Part of a small language model's weights: rotary positions.
MLP neurons of a small language model. Each row is named by its layer, matrix (down: output weights) and neuron, and shows model dimensions 0-127. Each number is 50 + 15 x the weight over its row's rms, rounded and kept within 0 to 99.
A block is one neuron, or neurons of one layer that tend to fire together. Before each block is what it responds to, as a language model described it from the Wikipedia text at the highest values.

Responds to: Final word pieces of auxiliaries, adverbs and "to" just before a main verb, such as usual-ly, w-ill, cann-ot, should, able to.
L5.down134:42 46 51 64 55 51 52 41 58 40 52 57 55 31 46 45 59 51 53 35 26 34 55 64 29 41 53 39 21 51 53 02 36 54 36 21 19 31 49 53 47 09 40 50 59 45 69 45 67 56 32 54 68 30 44 51 41 71 28 36 38 53 53 48 31 63 54 70 47 51 62 35 37 59 49 55 59 57 48 46 62 43 12 32 70 46 45 57 45 32 55 44 54 31 53 54 36 46 43 47 44 47 28 61 52 43 52 40 39 62 55 67 54 56 63 65 62 52 70 62 53 62 34 42 39 49 82 49
L5.down170:37 48 52 31 54 63 56 38 52 26 46 70 49 64 50 25 58 76 51 37 48 69 51 44 59 51 38 38 41 44 39 68 44 59 59 40 36 24 56 97 52 50 47 36 48 51 64 44 74 26 33 59 52 80 50 48 82 72 52 46 33 51 29 67 44 45 43 31 58 40 38 41 42 64 66 67 68 52 50 42 42 68 33 55 29 13 66 59 80 49 45 23 50 48 52 12 70 42 41 70 53 50 52 49 58 53 51 36 37 63 46 63 25 82 37 27 46 63 53 55 54 51 47 34 28 28 30 29
L5.down547:15 88 72 76 46 69 27 57 65 49 33 62 61 46 49 85 71 41 59 17 51 41 59 38 54 42 49 61 31 44 60 59 60 39 64 59 45 17 55 69 43 33 68 72 45 39 59 34 70 40 35 49 43 59 53 60 95 45 48 40 47 78 59 78 33 48 44 48 46 59 53 54 21 61 69 31 52 56 49 66 30 72 34 49 56 67 53 36 53 40 21 25 21 52 69 39 34 46 61 34 56 38 74 63 50 38 33 62 39 40 86 35 34 35 49 36 56 56 39 39 59 68 60 34 49 72 48 62
L5.down594:64 35 38 23 47 70 44 31 48 51 52 61 55 63 42 61 55 59 50 52 33 39 73 86 56 57 36 66 65 71 40 82 81 56 41 63 35 69 36 63 37 32 50 34 73 36 74 72 33 31 67 48 53 06 53 86 64 63 53 56 48 51 56 50 51 44 51 38 67 32 42 35 29 47 28 39 39 78 54 65 47 39 73 32 50 33 71 51 53 35 18 51 42 33 35 58 19 61 23 61 63 85 82 71 42 64 44 54 48 53 30 44 36 58 27 44 48 65 30 44 33 46 21 58 37 44 68 55
L5.down624:33 29 40 53 68 23 64 45 57 66 27 60 38 55 38 29 68 20 70 42 42 52 54 43 73 28 49 51 45 53 23 45 50 47 42 38 53 43 51 56 46 42 56 46 42 64 52 66 69 47 21 40 58 77 54 63 19 36 71 51 62 39 39 30 47 59 49 55 43 26 38 68 35 72 67 49 67 40 45 58 82 52 40 61 48 32 56 65 91 24 46 59 39 46 70 24 58 68 47 40 55 49 30 84 52 54 44 42 27 34 20 43 39 42 46 56 30 60 77 46 43 63 37 32 33 62 56 54
L5.down924:41 61 58 70 42 50 54 52 74 54 50 49 47 60 59 52 62 53 57 41 56 34 50 66 44 13 57 66 31 36 50 39 59 31 49 51 29 16 83 85 35 51 20 60 74 60 85 18 57 40 44 37 46 43 29 23 78 42 45 47 60 37 44 60 59 47 55 51 53 48 46 57 43 60 47 36 70 82 43 63 33 45 47 48 66 66 38 55 40 23 44 44 63 43 73 34 28 27 68 66 23 58 40 85 48 77 62 38 34 41 71 46 46 63 47 58 74 56 55 35 52 57 44 21 36 18 47 58
L5.down941:32 55 52 51 40 88 54 75 50 59 53 85 58 48 77 83 78 32 64 52 52 52 61 69 38 39 41 63 54 72 40 57 61 55 33 25 60 34 20 57 60 62 60 54 70 73 74 64 75 54 31 61 34 46 47 72 53 56 31 33 43 36 42 72 56 55 40 35 51 27 45 48 55 55 59 32 54 54 26 48 66 46 32 56 53 53 33 40 40 22 36 23 40 88 25 35 43 42 44 47 29 44 82 54 37 42 16 41 38 25 57 48 17 54 28 48 66 49 64 39 44 54 44 70 63 39 29 54
L5.down998:57 59 54 48 51 65 67 67 34 48 32 71 47 28 89 40 38 38 58 68 40 38 72 56 30 40 53 51 49 64 45 56 66 49 24 53 47 67 47 64 48 35 33 42 94 55 74 33 36 45 58 53 61 46 63 25 63 31 42 48 54 44 85 39 15 35 38 76 68 70 45 72 49 59 43 53 58 41 25 59 39 47 58 36 55 49 63 22 36 61 50 59 78 35 55 50 19 37 61 40 39 34 67 60 48 50 78 72 71 38 63 61 51 55 43 47 62 41 45 59 45 46 73 40 44 07 39 44

Responds to: Middle or ending fragments of common words broken into odd pieces, as in th-re-e, al-on-e, beca-us-e, h-ow, accord-ing, for se-veral.
L9.down224:69 31 39 72 50 59 29 45 57 49 29 64 54 47 49 50 47 60 52 51 41 50 34 53 27 49 52 48 39 45 52 81 38 50 69 60 49 70 38 83 47 22 50 64 33 63 79 41 34 42 59 69 46 66 60 29 75 76 48 65 33 56 54 33 42 60 76 84 56 57 09 43 61 47 40 16 55 43 27 45 61 58 50 73 35 69 37 89 27 48 32 64 39 44 46 49 35 58 64 57 65 48 75 58 36 63 14 36 26 38 16 39 49 51 52 66 44 76 42 44 32 40 76 54 46 67 43 27

Responds to: Word-final subword pieces that complete a common word split by tokenization, mostly "o" in also, plus not, had, other, known, night.
L2.down57:52 59 37 26 19 39 50 12 55 48 67 73 82 43 33 53 17 72 53 24 68 55 61 45 49 40 31 52 50 66 64 59 69 54 40 22 39 47 52 66 45 70 53 40 52 53 36 48 62 30 58 49 56 85 22 65 66 54 65 28 41 70 57 59 77 47 66 57 56 49 69 47 20 42 76 47 34 32 43 50 37 39 51 56 39 45 34 66 50 62 38 62 57 46 34 45 32 46 50 51 52 70 79 72 60 57 46 34 06 50 61 44 41 43 40 56 20 30 46 32 39 70 77 63 57 51 42 61
L2.down310:55 74 63 63 39 49 50 76 43 47 33 58 49 40 18 42 60 67 54 53 39 38 43 58 64 53 84 63 28 58 59 66 56 29 91 31 48 46 58 51 39 49 25 54 90 45 48 44 66 60 38 45 34 55 31 44 32 43 69 39 24 42 32 45 43 39 46 32 78 40 52 21 39 43 28 51 56 51 30 36 56 66 41 52 38 46 66 32 35 29 61 56 52 62 54 45 60 52 63 35 56 71 22 49 46 66 64 47 69 16 41 41 42 55 34 30 40 52 55 55 67 49 63 47 59 81 47 76
L2.down475:30 28 46 65 39 47 22 42 26 42 60 41 46 59 60 21 53 70 43 58 50 40 44 79 46 58 70 75 70 28 84 69 65 45 28 35 46 42 46 34 51 35 52 39 53 53 39 42 60 65 61 49 45 68 59 11 52 51 36 73 51 57 43 65 13 48 76 53 67 53 53 64 47 23 50 63 58 73 59 45 33 31 71 19 42 52 32 58 55 53 45 66 22 38 58 58 40 43 42 42 54 33 47 34 72 64 33 42 51 58 54 40 26 56 94 56 38 37 45 54 56 69 41 42 53 56 12 32
L2.down531:63 74 59 53 70 72 31 39 53 42 39 43 45 56 49 44 70 86 52 17 49 74 33 78 87 61 22 47 55 99 63 61 25 67 48 72 57 63 47 42 43 44 59 39 51 40 42 34 44 29 34 78 37 68 45 36 60 19 59 54 43 73 69 42 46 28 42 64 44 52 65 41 48 65 52 41 32 33 37 36 49 63 50 58 43 40 39 39 59 75 56 29 47 52 51 42 53 56 46 44 53 39 34 44 56 19 72 61 90 35 46 53 80 44 56 48 33 42 58 35 30 64 79 67 44 52 35 67
L2.down546:57 64 66 70 41 38 63 57 32 51 27 53 48 41 42 57 31 69 54 37 31 43 48 82 32 50 41 58 34 48 38 51 42 55 38 41 72 44 44 60 64 34 66 45 58 54 05 32 54 49 62 87 80 51 58 74 47 31 47 57 72 62 57 47 47 39 38 45 73 40 34 53 42 59 40 16 39 32 28 70 37 60 67 68 65 55 39 58 67 42 42 59 22 43 57 26 41 62 67 58 51 39 56 39 53 52 61 51 85 38 52 52 48 58 39 62 15 22 59 38 44 51 25 31 59 33 61 38
L2.down889:40 45 34 54 54 59 31 45 60 58 47 56 59 51 33 60 83 61 22 49 20 74 47 31 35 25 31 67 38 44 63 34 46 43 59 52 57 36 60 53 40 65 46 61 75 58 35 51 64 71 65 62 57 63 51 56 39 46 58 54 45 41 48 93 33 29 52 52 32 77 55 59 56 61 26 63 62 78 37 50 54 20 69 62 36 59 41 55 30 55 77 46 17 50 61 51 39 91 41 37 49 70 31 51 76 69 57 63 54 39 26 42 54 24 51 50 18 40 49 44 80 61 62 14 35 66 20 50
L2.down901:64 73 54 46 54 57 48 42 74 44 50 63 57 32 68 52 51 82 76 54 47 45 64 35 57 60 66 35 54 60 55 41 56 72 52 54 40 49 46 43 47 64 09 25 45 63 53 63 64 54 28 23 41 47 39 44 42 35 46 38 55 75 61 58 35 43 41 56 53 30 64 34 37 36 35 44 45 44 54 49 26 47 25 60 75 52 60 57 22 70 59 21 62 50 36 26 37 44 56 55 45 98 64 70 73 35 71 30 51 42 79 69 48 66 39 41 42 41 57 41 42 68 46 45 52 44 38 66
L2.down917:75 38 50 58 65 53 54 57 49 50 46 43 23 34 73 28 56 68 50 42 62 60 64 46 76 58 45 44 49 49 36 68 51 69 27 86 38 68 38 52 47 83 31 45 69 53 59 42 45 16 57 37 43 32 28 71 67 29 38 66 50 37 39 39 35 52 65 50 50 74 39 63 53 42 35 33 47 52 49 58 66 44 71 69 73 58 48 37 35 35 26 86 32 47 65 79 58 41 69 66 65 40 53 52 54 36 71 42 41 42 55 46 28 67 38 62 70 70 42 28 52 51 71 44 70 18 20 42

Responds to: Fires on middle word pieces that continue a word already begun, mostly "ed" in Unit-ed (United States, Southend United), also Univ-ers-ity, wat-er, comm-un-ity, s-ub-tlety.
L2.down6:50 69 55 77 41 57 26 73 47 54 32 55 77 53 60 41 42 55 48 53 44 65 31 61 76 56 48 48 25 42 58 15 34 60 87 38 40 27 31 33 48 57 67 32 67 71 56 39 62 86 31 39 46 67 58 63 39 77 56 47 53 54 84 78 31 42 46 47 48 75 75 49 41 43 26 54 40 54 40 36 58 31 53 36 52 38 39 45 62 22 29 41 53 60 47 58 40 76 37 73 61 59 33 51 34 35 63 37 39 61 62 42 53 24 56 47 39 61 47 52 61 38 45 44 72 25 45 59
L2.down42:62 49 27 70 70 29 67 55 30 40 38 48 58 49 13 47 45 52 48 55 58 42 37 45 58 35 34 62 38 43 45 59 48 35 86 52 65 22 68 62 65 70 54 30 53 37 36 45 49 62 21 43 50 41 42 51 02 43 51 58 39 37 45 35 62 53 43 49 35 47 74 30 49 63 46 99 66 75 34 48 38 51 61 59 57 67 17 38 33 17 67 50 49 66 61 56 28 58 40 55 28 53 47 64 60 17 50 83 33 61 29 66 47 56 58 59 49 40 45 62 31 44 57 52 34 52 71 49
L2.down252:29 42 37 68 49 37 26 20 49 67 47 48 76 45 52 49 22 78 32 21 55 66 40 33 49 57 63 34 59 53 88 25 66 25 57 58 56 66 38 38 31 16 35 57 61 46 52 28 31 45 33 50 55 56 38 36 58 63 55 50 50 66 52 44 51 60 48 58 65 65 73 61 53 28 06 60 64 58 64 69 27 60 16 62 35 44 36 49 54 52 60 59 27 58 39 59 60 44 35 54 48 64 41 45 28 48 73 39 45 36 33 60 58 43 44 53 56 42 55 71 81 54 58 68 77 64 40 53
L2.down308:27 29 49 34 63 15 23 76 78 67 89 44 43 18 54 57 55 65 45 34 37 55 50 56 50 55 50 52 55 44 32 36 55 64 51 21 77 53 11 57 60 57 45 45 52 55 45 36 64 55 52 49 72 18 53 67 37 59 63 58 63 36 47 74 63 59 42 46 66 26 28 53 52 70 52 44 43 59 21 44 32 60 50 50 43 36 64 44 52 54 39 50 49 44 63 44 58 44 55 65 55 65 14 43 59 60 77 48 57 52 49 62 45 26 61 10 41 69 65 32 45 32 56 34 36 55 47 40
L2.down440:32 46 61 47 74 21 42 69 32 65 48 52 54 44 59 60 31 48 23 50 45 14 61 49 55 26 62 58 49 64 49 25 59 88 38 60 73 45 51 48 64 48 54 44 47 30 34 83 45 39 87 45 30 62 56 63 62 53 36 50 67 39 36 58 69 58 60 32 56 29 42 36 40 72 69 48 41 45 77 45 14 14 35 51 57 50 64 55 99 40 27 58 71 44 49 64 67 47 58 53 30 47 37 43 63 64 84 49 72 33 48 58 48 70 40 05 56 58 51 46 26 42 40 29 09 59 38 31
L2.down977:67 47 68 48 45 56 74 59 29 38 33 42 28 59 31 39 65 33 24 53 56 59 69 70 65 62 53 19 72 56 49 54 65 42 49 26 54 44 36 57 41 53 56 41 43 28 52 53 43 44 20 55 58 24 27 48 27 66 55 73 70 48 44 35 55 30 51 59 37 74 52 56 70 43 48 69 77 70 59 42 38 69 41 42 37 55 81 41 39 34 55 61 39 54 56 54 82 56 61 63 48 51 55 65 50 17 37 64 70 68 48 52 30 44 29 64 52 19 36 36 42 49 37 68 53 17 51 44
L2.down998:41 37 19 40 33 41 59 68 33 55 50 38 42 63 68 55 45 41 21 44 45 41 51 54 52 83 50 51 54 72 44 34 38 36 69 55 60 46 56 63 54 46 36 86 45 67 67 11 24 39 47 52 24 56 62 44 41 57 37 66 71 38 44 25 33 63 85 28 17 31 56 53 45 46 67 56 53 52 43 20 38 61 31 45 51 43 46 50 50 26 40 62 77 43 35 71 46 55 46 70 74 48 69 53 50 54 60 48 50 48 49 60 64 63 45 38 39 75 50 58 48 61 27 60 53 31 39 68
L2.down1018:49 70 66 63 39 27 75 48 43 56 54 53 68 49 39 29 67 49 56 61 42 55 38 63 56 41 42 18 53 74 60 42 41 52 47 41 37 52 50 69 45 31 34 58 68 55 42 24 58 36 56 48 22 37 61 29 80 42 58 50 66 54 64 63 62 32 58 61 58 65 89 72 58 55 71 31 30 39 24 44 47 37 31 57 51 61 50 46 35 80 28 44 80 45 67 36 46 57 42 49 70 60 38 50 60 63 51 44 46 44 32 84 71 09 22 55 45 25 52 49 47 25 36 54 55 47 53 45

Responds to: Final pieces of adverbs or auxiliaries sitting between a subject and its main verb or participle, e.g. common-ly situated, als-o known, was opened.
L9.down285:49 46 49 78 57 58 60 84 59 61 46 33 68 39 62 58 49 37 41 37 39 50 57 43 63 52 59 55 58 54 60 67 30 33 27 55 42 58 76 37 54 22 37 67 58 28 29 12 27 38 40 56 57 58 70 63 42 54 52 74 38 64 70 52 16 51 62 59 59 75 59 47 23 48 42 51 41 62 40 76 48 77 47 52 44 67 74 45 36 35 46 35 47 50 37 50 37 55 45 61 51 27 49 41 50 33 25 64 52 64 47 45 32 41 48 99 52 36 46 39 64 52 50 44 22 50 50 57

Responds to: Mid-word pieces like "en" right after a capital B in names (Bengal, Benjamin, Bennett), plus "on", "end", "then", "legend".
L2.down151:56 60 49 42 35 50 65 82 49 22 20 63 56 10 67 37 40 77 26 60 39 58 71 45 43 57 59 63 54 42 60 47 57 53 67 40 54 47 50 60 39 60 64 56 33 73 46 36 38 33 57 25 33 37 33 55 28 55 55 13 32 24 49 46 39 57 64 32 30 52 27 73 82 18 48 42 54 30 38 49 37 47 47 51 34 46 43 62 73 50 68 54 66 40 39 59 54 44 43 55 64 41 59 45 69 61 44 32 49 62 64 38 53 51 33 63 58 34 46 68 73 60 64 34 55 31 60 52
L2.down152:54 33 49 15 43 52 58 60 56 68 31 64 78 48 37 23 64 78 61 41 40 25 59 54 52 43 63 41 49 41 61 54 53 82 53 51 62 38 35 38 41 54 36 61 32 30 41 23 41 59 43 58 70 57 66 53 78 63 39 11 30 48 45 70 62 37 54 54 22 24 44 84 13 50 36 49 26 43 38 61 39 66 56 58 42 84 00 69 62 68 48 43 56 65 52 62 21 81 44 08 40 48 62 31 59 56 22 57 44 55 43 35 25 54 59 60 40 60 49 52 47 26 52 59 64 53 44 53
L2.down723:57 57 52 54 46 54 57 82 68 51 67 18 69 24 35 59 46 44 22 29 53 34 76 50 59 67 67 76 49 47 41 64 50 29 88 41 37 57 49 52 62 36 81 33 60 55 52 23 40 60 21 40 43 65 44 55 63 38 39 51 34 40 55 38 55 48 30 22 41 46 40 34 38 59 75 35 53 42 54 58 41 40 15 60 49 62 44 34 58 58 69 36 45 64 51 43 66 46 38 56 51 50 39 31 70 40 55 57 62 61 48 50 53 46 45 24 51 46 47 68 97 44 55 23 53 53 40 55
L2.down848:74 56 68 56 45 30 66 49 65 69 52 41 32 16 51 50 61 38 63 31 50 60 31 29 51 23 42 30 66 49 62 58 28 76 64 72 40 58 30 51 47 29 56 31 50 47 65 53 30 75 60 45 30 74 45 53 49 79 51 47 26 73 46 56 39 62 47 40 50 45 60 60 30 25 57 32 65 59 82 20 44 69 57 38 55 74 49 84 30 51 55 16 40 67 27 49 68 22 68 63 53 39 54 56 37 63 57 45 55 54 43 45 61 29 53 67 34 33 42 47 54 49 39 48 16 38 42 55
L2.down893:83 57 43 70 44 40 44 39 21 57 30 37 62 24 65 31 72 56 47 29 21 65 64 44 51 45 45 49 64 46 68 32 40 28 46 42 51 45 45 65 69 46 67 49 35 52 34 48 44 60 59 44 27 12 23 42 53 79 38 51 33 20 41 59 44 78 31 31 25 12 41 33 57 36 43 51 43 54 83 21 51 77 35 64 61 74 67 54 32 45 60 55 46 28 36 68 91 40 43 32 58 63 50 41 66 46 36 37 42 39 41 48 51 40 64 25 67 44 30 48 66 62 53 57 45 40 55 69
L2.down903:44 62 45 42 52 51 08 85 46 33 51 26 53 14 73 70 57 52 40 53 69 47 50 46 77 43 39 45 62 43 65 39 58 78 42 47 35 46 35 38 58 64 69 63 57 28 58 40 41 60 37 67 53 44 27 56 42 66 50 52 61 22 51 46 50 69 33 37 17 64 62 46 40 47 51 28 51 48 60 37 40 48 51 52 74 75 37 73 53 77 33 64 31 29 70 75 69 66 58 53 55 46 48 37 33 36 32 39 66 54 84 71 39 71 58 59 63 47 59 48 58 50 68 00 57 53 35 45
L2.down934:38 54 56 56 52 19 52 58 41 46 41 86 24 66 31 74 73 54 67 33 42 58 66 07 62 61 44 51 64 40 30 48 39 55 50 66 85 39 42 58 68 56 47 46 69 44 49 50 59 58 74 41 42 37 50 36 58 56 58 44 72 38 41 57 40 54 52 48 44 45 42 31 32 59 71 48 74 29 48 60 59 71 47 51 29 53 65 25 74 49 59 57 28 51 41 61 76 30 72 69 63 60 44 59 45 52 70 58 48 36 82 56 52 43 40 39 37 56 59 55 55 56 60 45 41 63 41 79
L2.down1008:48 30 36 60 46 61 37 36 33 58 52 81 64 71 16 57 66 48 57 45 46 28 47 67 67 36 58 65 57 65 80 44 56 51 56 36 53 52 46 61 74 80 35 49 40 31 70 47 54 24 45 43 38 69 52 43 31 43 29 41 77 40 35 49 55 43 62 43 56 46 50 29 36 58 44 37 29 44 37 70 72 50 56 48 53 76 43 33 50 52 78 57 56 67 44 32 55 47 48 56 34 83 51 57 79 60 68 55 33 40 63 35 59 47 26 34 81 49 54 39 43 66 55 53 40 26 12 68